Weights of a small transformer language model.
Architecture: RMSNorm before each block, untied embeddings.
Training: a variant of Muon for these matrices, 160M tokens, 5594 steps.
MLP neurons of a small language model. Each row is named by its layer, matrix (gate and up: input weights) and neuron, and shows model dimensions 0-159. Each number is 128 + 24 x the weight over its row's rms, rounded and kept within 0 to 255. Numbers have three digits each. A neuron's up and down rows have the sign that makes its largest values positive.
A block is one neuron, or neurons of one layer that tend to fire together. After each block is what it responds to, as a language model described it from the Wikipedia text at the highest values.

L7.gate13:105104112091111127126144110057147144077105138118147129119120166078123108146147114113141146118133109105132140124098082122157138120140126091146102106116108169163141099139087091113144141085127142136085143168123085124135126127074158161138118134135102109125149114102143165083149113141133100099137090100088117122147122123176110098147084143137159117101112170127166148136125162130139126111146144090072135132152155153117131125141105132116125111128129097150117098085135127149074145120106106
L7.up13:175143135146148093147066102135123115136109169130116135156133148093115116122146169142100153151156148122097124099109159141045142104115122121130096121127113175141132089127104135107143145095110095132167129136139097163078109162091121124130104135094177138133088081110163122124147139110105151122105088128133106125117112112162141097186140142100147128132079104120118114126140121129109156136145133096073160111132099162119147128094120100119130164113121148138154154125108123124152159125126120
L7.gate91:137132157132123128124128147131138149105158122123135136110134125130085116118156126145165145179079132136101152142145143135105120146084131176129125159120121153128115114147120102142135103128151094099132123149143045101105177154131083117120151149068162154097118137159170133138153124136103127108151103107163141147148153128104164110123124170124136130111116168126104121137142108165135117090094116116099104127112096184122080139156129117125117116131119110095137151158084166116145153197118126
L7.up91:125160143089123111095158110136165119085046151142123136125146138162118116107135148106124130096138178118114140097159121144147139142145128166138129178106142149137121124123114163092117153129146096124113148138162069094094146095099093097167109076125115081109112122120147113123097153147123164144120148098134125113103108100126095149075156146105124160118170110144110136133124116073139142125112128125139104133155166120157131110160132154137103117089103109105094143153121157135124133158133108
L7.gate186:146133173146114126174159141110163109131114094112090085125127161133107120147189135126129133125105154157136133138113152116159138124085114153119156126124106120119129102107131120107149103159136126136125122164136032102108122128125111148135143160103132121117099094082095116132135147180145121126145140105124152096100141111142130110104123166147146181094111114128081181110150189127119131110104112093079115110125114138074109118134132147135123144116084137162121088143142141147107137123143130
L7.up186:158116136118148138164160123103116105110080104107108071136165174107099133115145154148132125090117148137119113132100113123136140133134066126125114200160126139110081105108113130153148106149164109086151114184106108104111120188090125139151149148120116132119158095112113155127147133105112139123132120094119136141077128135142130091140128157129153178113114149131131121105125146119140085157111128128070120109125117158110116145150127154088097151124104119155065116130128135139098121156156126
L7.gate230:119126158097121111134094118083112178157147098125090109101114134166139107169135123122143136102139157112137182140096102120124145099093115118080111135140102078137088122109086132103128077147111127126153143176075117136077150130099121147130132128112135115134157110093134148162108165155147089095137130110124137137122142136136087119084148134140138150071132126168126148117132134098145116090090155121098103121140107125147130101120112116101139148146109119096105081102106180135123141113152107
L7.up230:147091153110139121160116134097132140117142090120107104158113136112135115122148136122171126113133183160118101090132176121123173127136138109178093128147136096145099108129095110102144145132139138140093126157142085091134109144220132077144097162096113135117099106088137136153143151140134115107106098124155158127099122115172135121109149130124144145101126171126058110101133158121169090140127126119101141127109119144099125141138122144188125142107132138104161093146122148151115113124143114
L7.gate250:101148153115081116177121094141114104158084116126152117140138109112133130155140129155132101100112154144136117121089108166113121110114130093162127106125100122138155144166102165118126135107175116136113171145125134102138158170110169109106107160171084131142135107117118168125119099154111091164188112131127138114077113152162134123126154119126114179095122126138121087147114075104115126120111121113107117106197160105127150129139140110105121146099139096123151143108154119178114149166142139
L7.up250:101148142152151116127101088104124138136101130094121157133149159155104106155136158154109126127100093175123122158138092113117130143098112130164118154135134140111161104154123143081128103102147151148176133141131051138121129170132120115120089132130108125136145093082130132107121123131162124119128135110156148157127123080125064119144173111127122141110129160121166121122099159132143118129114133112115116091140124127159131111133069154116133105127142102148121074141175109140137119160216147
L7.gate330:131131142131141095156130147074111123133145094115142149135117151127096087134133127125091152130164124123139157121131157119119152085125081111115141167129147141140121125104076098121106139100179157143133096109126064075101136124102109097143129148100159187132137126114109157108138078142104121122149117134098120124100159139116113147100148081137115159112104130122126109104116150169119109155137161109163130161105132097163123121109125130082123111064091094078133131102089154135138119120139110
L7.up330:153148141124106148112137138099162122116134128148114126131162156127166165106154152108183147135114147105124129145124132064117161124144128141144121156116118138138090149172145154111176148123121108098159115131130074122162135095136135107153102110092143102114104140058175154156148130136147105140137099106138146135168146118141142132138112148144146130112120125106130117142172074086112159129114139107080091107096100114081128107178132143115134140088114146131156127125135115140105188152145088
L7.gate335:131120144132161120123126083138159121152128089120104094143148159122116105115183157137144142154109167118099097136156166101092133086132126132124148144149122156128095112134122132146148115119125057118163138183159107095077131162103134112137119112102124147114129135149136155113145166116109166132112125131122131113154170085106149113133216094133152127076117100108139141116114156082113100120101136086120078148124130160121132173117158113124113138136130136100130126129121152138126146106140093
L7.up335:125102174125126119158148140142064102092143124144149085077140118116135108158115138117133149109121155079119131149103122154162165151100086115146119139126104179140159102158096069137156106142160146103123107162113107143131139150113113126123176136150115137166167101053113165114142128132088103144100120113141160116124083152141139103158091144140106147111170138142120120106142107150119127121114117144109104134138118135093102118178089117139146134097093121157113131111128118128127162148138133
L7.gate345:164127119139125122122171146082156142138121156056135125153186179153089134149133150126145142131123139131152192146113177155167111119146135171105121118151127097154109150090101117133102129156170102130126127139139116123126088154088142135095144119095110125106136129075147147131134126155110153117135133162147076098141130090143115139166140124163127165127110105078095112104118153153115138118135133122149134130149126110076099111174148094115123126160155123100151151115130122150114100141130121
L7.up345:113126122108122142136131142112152133099130188120100096122128113142129084157130119149104110155080127154111107099144138124151124172146114096127131101140057154141119112142152147129111105114130150130112136136099102124137137126127165104079132112141122171125178148086116100093121138126147149108143083150096192095155125115172078121121097149138151122134110121116148133134157134117139092137128154112100103145109110156125075082114101109162167102095108102172099130122151142124091139167140145
Description: Unit boundary tokens. Tokens closing a sentence, paragraph or table row: blank-line newlines before headings or new paragraphs, sentence-final periods, and the pipe opening a new table row.

L3.gate28:093143120105140122129184115067114097116140114118136122111110131123165138120139158149129150137140158108159105122101138101138124113149115094156141132165151158137109120124087098136098159085162139154130133139103144191156131130134092135126129131120114143118141148137131126089109147144144126128112137167085146181090136133128146100104105131139142128154097154146163179119131148111134062119148091102113152068110118105135161100147124139145157088095080125170126110115151138149156097173131110
L3.up28:115126118104145097126206109155108116143160140114124109123131113128077072132135156153095135134114132109086113105096134073153160121110133094100108128136121151095146180103119129131128112109123136152137115136084107140131141124140127134109119138154145150110143174106082130131118106128152111132089130153109121135129091137132117097089130142191145123126089147145142122094165116134154134147141098137157157099141155115079123086146114097157128160083060141143127098112116138122145073135127126
L3.gate48:154151138093160121106123135132097185144143138155182124149134115112123145141115140127114160122117106125135074120099127104183140162068090100086085134184116108093142158119111135129132128142110115183124134132137090131112084115137112075171120105115109135132130142104134093148129109075165119112168116137170152090137122159118115120158125161104155132110095147149092147128157122123132142156139125093121150138126133180112138115151110123106094113127129137125082140156122144114123102098155111
L3.up48:132104114112149131119150099124117182130091164104127142133172156121121118123103102115128108082119069144134081150152144140144116132123111126114111131163096125081115145120140119088184139123089140168124129176101152142098073116091110117141137113137114140156128156140122083173115142090114143115151184112134123113133089137098129120121136130113146122156100094144115171123154144139109123117156098115148122102067132189117150122139100139129124126144113081129145134172114120089127137093142107
L3.gate90:121115126112097122118107102088105135128122148097130164126166128158128163081157169132117078130133119111129159165131134128120145121097080119110135173164154081107162116116135105163111143100139132150133105147117155107110132112159130144119098122141111121145121110126151092180106166147137113126143165122165150091165124106116132142156118173136151098121100141097162070145096081129076111126138113152069077147131098122095140143162117127127158121141121099128151111147095159134137143135120112
L3.up90:146124146131097120165197124106134125103126143107128089118132127104170143132155139148156103143093099113124099164128080124185134155095135147089146150157185093122140134112150089102129115136175136119119090136117126189148124139130120164127105125116085156134124142140146103121129142127140125142111144135101128127111133129107111145128126180101148155120116159161147064162143094133129124122131169168090109123106098118126090191116130092109141128092145100102119133133102115108148143142111095
L3.gate101:125103149135127114098116135148141131115102150079173112160185155095105180133110111114112105121156134140137106064135111151135117129127190124131153084087129147129083150125122080154146132115107136148158122155127123174130147124149140147147152105123137138106110099105172153083144139103161081145111167172138140145083133102126138158121132130150155115148164113107123158135144184116095136141119112147096143081098106152099121117122133111111117115160128127137158123140105138148164116151148153
L3.up101:150146129095161159107127118116125123121110157144145131132173102132101112147121109084117123133119162146099144103133152142115132134136127106096116115131163123114114101084081104131147131147053146140110142153052105151128083165131139113134113136136123153098194119136131153122090120129154116124122126109151098106111184110090117129135148098125154087152127142114142156170125136118103101121137159166124174124140073141089146130117104142083156159150141104086158097148142104120133121122152120
L3.gate125:134124132164153139094141136112091149156145117142156152087179145137113142145071142128130141106127156118091188112138124143128097137107116174102147153116140099119142138147115103132131126108132130096086066151138112135170082119171131106148129135139151117128114094105098105122105101129152097153122105137123130054137167129134151143147116139114111151133130130191157104116161136165104072130100113139103170136122080098126138158101137137082129129144104151154106149122105146137106120129149133
L3.up125:138147173168137133143109106117114095119143105136111154104140101129079133147169128122083143099097132119140176131128114125140157105129120137139133127130164087161155074175131132131121135135119113123144115184141158146136121138122134126099155144142134134138184122111047127166120108092158145119143109157123117100093136160135124125112077082128111191104132104119117119120126126150176122172105114154136135095119108076138131126132142136159150129143118140143116178081164141096118108127106142
L3.gate147:078125132130117109140124144125150121112170096119182134115136135128146146163106124149160132091123115139151084123143171125139139091129138124156181113145165102130116150135106103158121151167124091116113110141140129124148097095089153105137091141138143108148076115117172126107131127147164158115109160195122149141089125130149135166138130106102144105138126100157153151109091088183109120130119094149154125106074127095156097160147142133140117100132113092110120162111108111145143182130131136
L3.up147:163099108133149143146070113141114111103138165171144183179123106136146140129151111123162120156146142109080095175111144121158131164129130154088167135151150126181082090131129130154083144136154113081132141115142138113147146134139116115137105118127109158145101129157155114135107164142131106172105071133118140150121095122136136141133154143122143110134184118136114127134101169136132114161098165162139161115149132152112104094123121122150169103109154087119146131133120152138123176132096122
L3.gate206:101142084119152093152162122118131098104148090146146161094129093171127104164141161143066116140109097144125092139114103137093104089162120124129130163131110104179103135109127084132144120085088149125099135105127136144154099119149133138169136130139108086110123108094157145108104130121149119142106105118123139102136156086154126127117148146109112189136113142125136116133132119106153125126143139143142102185116146100133136148148131139073164156102078096144110167142122154115103135149163091
L3.up206:102085133135122112110129127186151109175125124109131102147190092127140112136100120148124151147145142103082122104125164118145135153111124136124112099120142150134134136191131123143105166126088130140089152104136137141123159154120141099117125156119105143150104156134148138136134116110126098151201170165120134176107146154120108157152083122132127141173130106121113140146118137154163159152145135158092115109098112138149133114140129152157120136127136097046165105124103125118163167121096101
L3.gate244:099110111124175156100118129126150128129101171126126164130091145140121153113143138153115130143115135116147074137144138134113183117093125134118138129149186104189112137137117155125100113125099106145131115158164120105155107138170090094160105105137097115121122139067143117142098117123162141129101157169163136121144160124126142119158160109180128106146146149124159120128121145103131107173136153171153160116144135137115177146171176135139167122124107097118130068125121146149137132163104110
L3.up244:144131113160142110158139123108148107102161153121152132111145118107104144156118159123136134148159139108156103139120098121151160107115108134092126163131094128144130135164129152118154131156121085116146100111077152139164121106129186131188132128103141155134136135090120152141143085126143139124122142111160083114100160144094143173152071165139137137115176160154140117133109101169194135145143114119095134136134150168119117084132131151157119130064138125137125184146113155131154109108110134
Description: Article title closing marker. Mostly the closing " =" of a "= Title =" article heading right after an infobox (e.g. "= Cliff Eidelman ="), plus weak mid-word fragments like "mech-an-ics", "di-oc-ese".

L5.gate375:144118130137174077139156149159088166112136109169118141158127140164091100152122123186103106153106144136127117154142133104101172105156127135146152126132115127109069144156079108153136085145153121104148113104120143114129128150130124127163137151103114122117155088136147126120149125128142118116127110121176168141185132142179155097115096157109076124131149164137117126171135130133103130138107167106144140127119109114142154094155126141135115095096126121105127089140080118117097099126080160
L5.up375:147132120142089122134113136151126131151105122103104071102163141152145116110130132149175106134086186139116130118135125137091102128123139145139144117140152109125121083122102130163132115134117129109092139134104085081091129106102137142106113085164128141142106129120151104122110118142096115087153126190145119160102105136143111172140129115157180114102128127157106122175136124094132172142113144098146120145115119162110111050137110105109149160132126132098175163133087089166142152124130140
Description: Section and paragraph ends. Closing == or === of Wikipedia section headings (==Career==, ==Reception==, ===Rock===), plus sentence-final periods or dates ending a paragraph.

L5.gate277:113084123111140097113127124123178108153147145168138107158148178131112135126113122151108131159105155127138103122098121143154148143129092135109128158149103126134116155111075113128153138091175115098117116114164134128104154157132116104112137144115139157074153099103131142146117130114145141079132084171111114119138142138100142149118133081118177148126131141174110115136124141156098145097135141067084135105065148113152150117153146147134120124113132118118155096138163134108095140172141195
L5.up277:118108113095167134120128110107204113173121112098120133141128139146104116111126107127104123133122142176138065111094102111161134138148077151113125165139085082121133101114101127127134149113136113090102170148101168088153110124097077112127093138130171155091157130105104134096092090112135155114152107173137153116126143127116154151158153111148186149161109111143105112104093124119115150095128116130104145114121118109146110129155103132156127136092126127130160103138151146139130135110143166
Description: Wiki heading delimiters. Equals signs that open or close Wikipedia article titles and section headings (= Paulo Cabral =, == Career ==), plus table separator rows (|---|---|) and occasionally commas.

L3.gate2:138125128105174124110147137136129111146143152173094178131101107105121161125125148109134154108136127162084129119133169153126143116168143089133184183139157107131122159140103171158122107123123149123102131154144139124125163158108177126087085129159130152135152106102184138138109112174157136109093124111158135135090141151113140126113143166094123176186126124117110121094131142137099119095101124119121139112134125109123134130187127129153109118112100121102159077092123147148115121136099093
L3.up2:097173137083150120147121161153118144149104163107131141119121168132151148157127155146161091145137126131067135119159071179095139130146150143154143125111144151134153176119098160084106096129122176113139102108093160156132088111105111149113111136145181167144101116131146150114116147105108100082108128151156154139130138163142138118096134153152128159126165139129117140133118152134111133120132135109153091085138143089161104099143095108128094158137122123181132126108138094139115120157144127
L3.gate63:135105128097168141106127124084105086137120092138125075109085139140087093149160110148101133111090110082166181174102127169103107127129133112133073166124090139122124114080097156097090136089159125144113121188108079087078121114138081119117134132147126129133068148140146143121136130120117076125122134173140122142140143154161113134112095118119139146136122129140125147136125118149109150109122131139137112171134167167147128148134138112119105112128119117155130150126120131139150144137116151
L3.up63:124132133106103115134131123123137142140095158106148101125136141134147130140111147157127150156132146172084120123108091101104143157134129124112169103134136151166115141187153137113169153124124124089117168152133095137144120091063080148142131117142139152136163087150088154112106105095131123105149130101148097110140110123187142131154133119134137130133121169147159073154139100131120131186095127119157131131135144067073154110152108154115133110106127141143137130138119147148195165141122136
L3.gate140:101089087100107099076112115138154133197128120110094143156124128145145118119121127111105098084133121125100139127127180132098141145176108149177145113116148139119122117136157125118156120119153099081115134179130130166143145102139123115150120133125151101137148113181119104115084113153096108129121106135118096107152136121132159117173143181125126155146120166145147084130106108109143123078113120109136085085114119084139142140162141167112081131142119110123128135148162151127139102106153163
L3.up140:132110148120110163114099122166100086117089138114099137145133109152131111143103121129107108108160111148135120157098150157129135160103104103116153135115106133139140178144154124151166089149131110103119146167151076146109083107134142146163124164124136113178162101117135159175109167092128152123153119072166149137161163111136124136119116149112131125123127178076143113121125120101157102127137113134175138139131105110129099107220114142140127136144096119156146127142135103168134125121148142
L3.gate263:166119131144134087179113161137124130117137114125141140171151115131146120116120149137118096127082108139181169118139181133115137162112150119125142120155140163137140090150133106173140117151119114151113103155138129124134141099150090100117111106107154165159165115106143132118111102101154108116126146115083109136144120113102108102137168122133116089123144095151127112104157138169111131105136090120105130064105113115200113094183083156112134122113150086121164117092129101144133129127150166
L3.up263:108100179149116127105115126114113115156110123161109143130161101168114188134109150108122128108109095189118190129114128081130143152102132127144152130140139122122102119146147098127129140146150134149161105148081118157142130123101153104119102106152147148142150129089099138137074106128096096114124135118132189113162118122113170132119131171119164132144106185144130143098141138085142143125115128119144150135082126186161126137141136125089092134151119093143127091104174112143142100107140111
L3.gate287:148101126122151115151148140120106116135150115106147128097135127125099145125112155141138109115140097119168149131127128133154131175162092125128117167148111118130121148122096123109161127180108138093106125099122181135150096100127129141157133154082153095183098068132106106099153116105077125161136135124158076116118134131117126160132102145103117112143117160141159116149156117126094113145122126154113112118140160104209121134158148113123105136122117111162138174074074144092126106086111126
L3.up287:137087131103122105113119121133091087141115137119121092149151116188110134116151134183131170111181178113101148123101137107117177106153141097141111149108151133148190119114117147135117166118168118093154090152105122141154138148150143100117165111110119143113109135109170156113127150114143108104111127085129096148110090116173116150122137098127130097143107112126133149156134101140113111133146151164102177100168090091153136094162126158122132163124100094146157105119114137127149102135122126
L3.gate302:161105115095151107149132135110094132180138097121146138162147137132114093129122138220199129113112096127140144147109139097155140166130135169126140122107116109132144158150070164125137116146171113126129151096120140169160122077129146131135122140104156135154126131125101131148176123128111148130127121147116084095118139150155151130127172143100153141152105150173131140162098125110118117143108158103173109096156121134158104133169097149123126166114102086157128144126113105120106128109126112
L3.up302:179095125101137127127139162097127129140091098116149116139138139135112076127097121176136158106111130153120181129105145095111141112132128133065176152124131130087152145147119176155118135136144139072121118125136151194122157135084114119157120109127137101159123118151130144131158072134102136151132130170134121133110137138115149158111103125125162118164112129136150080164102133162103145102092149118179118121150117095146151104130134118149101154124135114137160123148103122072164096104115136
L3.gate369:086147123174146118128115128116129098158120121095113155155090162133138114106129123168120147131109116112080143143141176138074121141139107126158134151130160136158103109141107167081122134129125130132105151084130098096102102133133152115134132128166162152101156130139128099149110147171131118124122098116177163166121120118138107146127091114114099140150149142122101114114133127093091135063118093128145155144104141124154140069169079178144128119159160123151149109124138126158099102162087123
L3.up369:107141143158153153096115156127089126156096137091119143166136148115127109073111148105142156154136116132096120142114135146100127126128095170137117135120141121126115155147102131132135130182117124156098097159137056158107118089150092123133140112126130172151161121086101123160113155098150104136139151115140131104192112090173156150105127156136101087156154175120157122118129100112114107116123073129128159132144085106175116106150110147125130117156168134146142157083127120128103132138136140
L3.gate372:124150128133111154151104115149137104150193126104104120118122156164165136120144151161120140128162170167126086141137154149137127108111144166142115116140142129163150137168087102106126121135099094117133127150127107089108151131152136105102121119149146170140136141082131123129084087138135129116144134097102105166090085134119141120128087093122110137189166122152132126126140130138143163130092105101097082112124104134147117126088121107175168128131133109176159083128148124138142129142101192
L3.up372:107131068162077086150131145125123101129128150074160161126125125120150155130101149150070129153118134158112111149110150125098087118115113146106139141159148128126100135115149134085101138094080140128111159148155103099124128128156122156121172128137101103139124127139102149148106178148117117115109123107109167097111137151109083160101131102125113117090147171151148092124156148131099131112120151126160149120162126142161128086148096143119164083149138142168125097121137153160116182120117132
Description: Section heading closers. Closing == or === marks ending wiki section headings, like ==Career== or ===Television===; weakly, mid-word pieces in tables and lists, such as Stud-ent, Gr-id.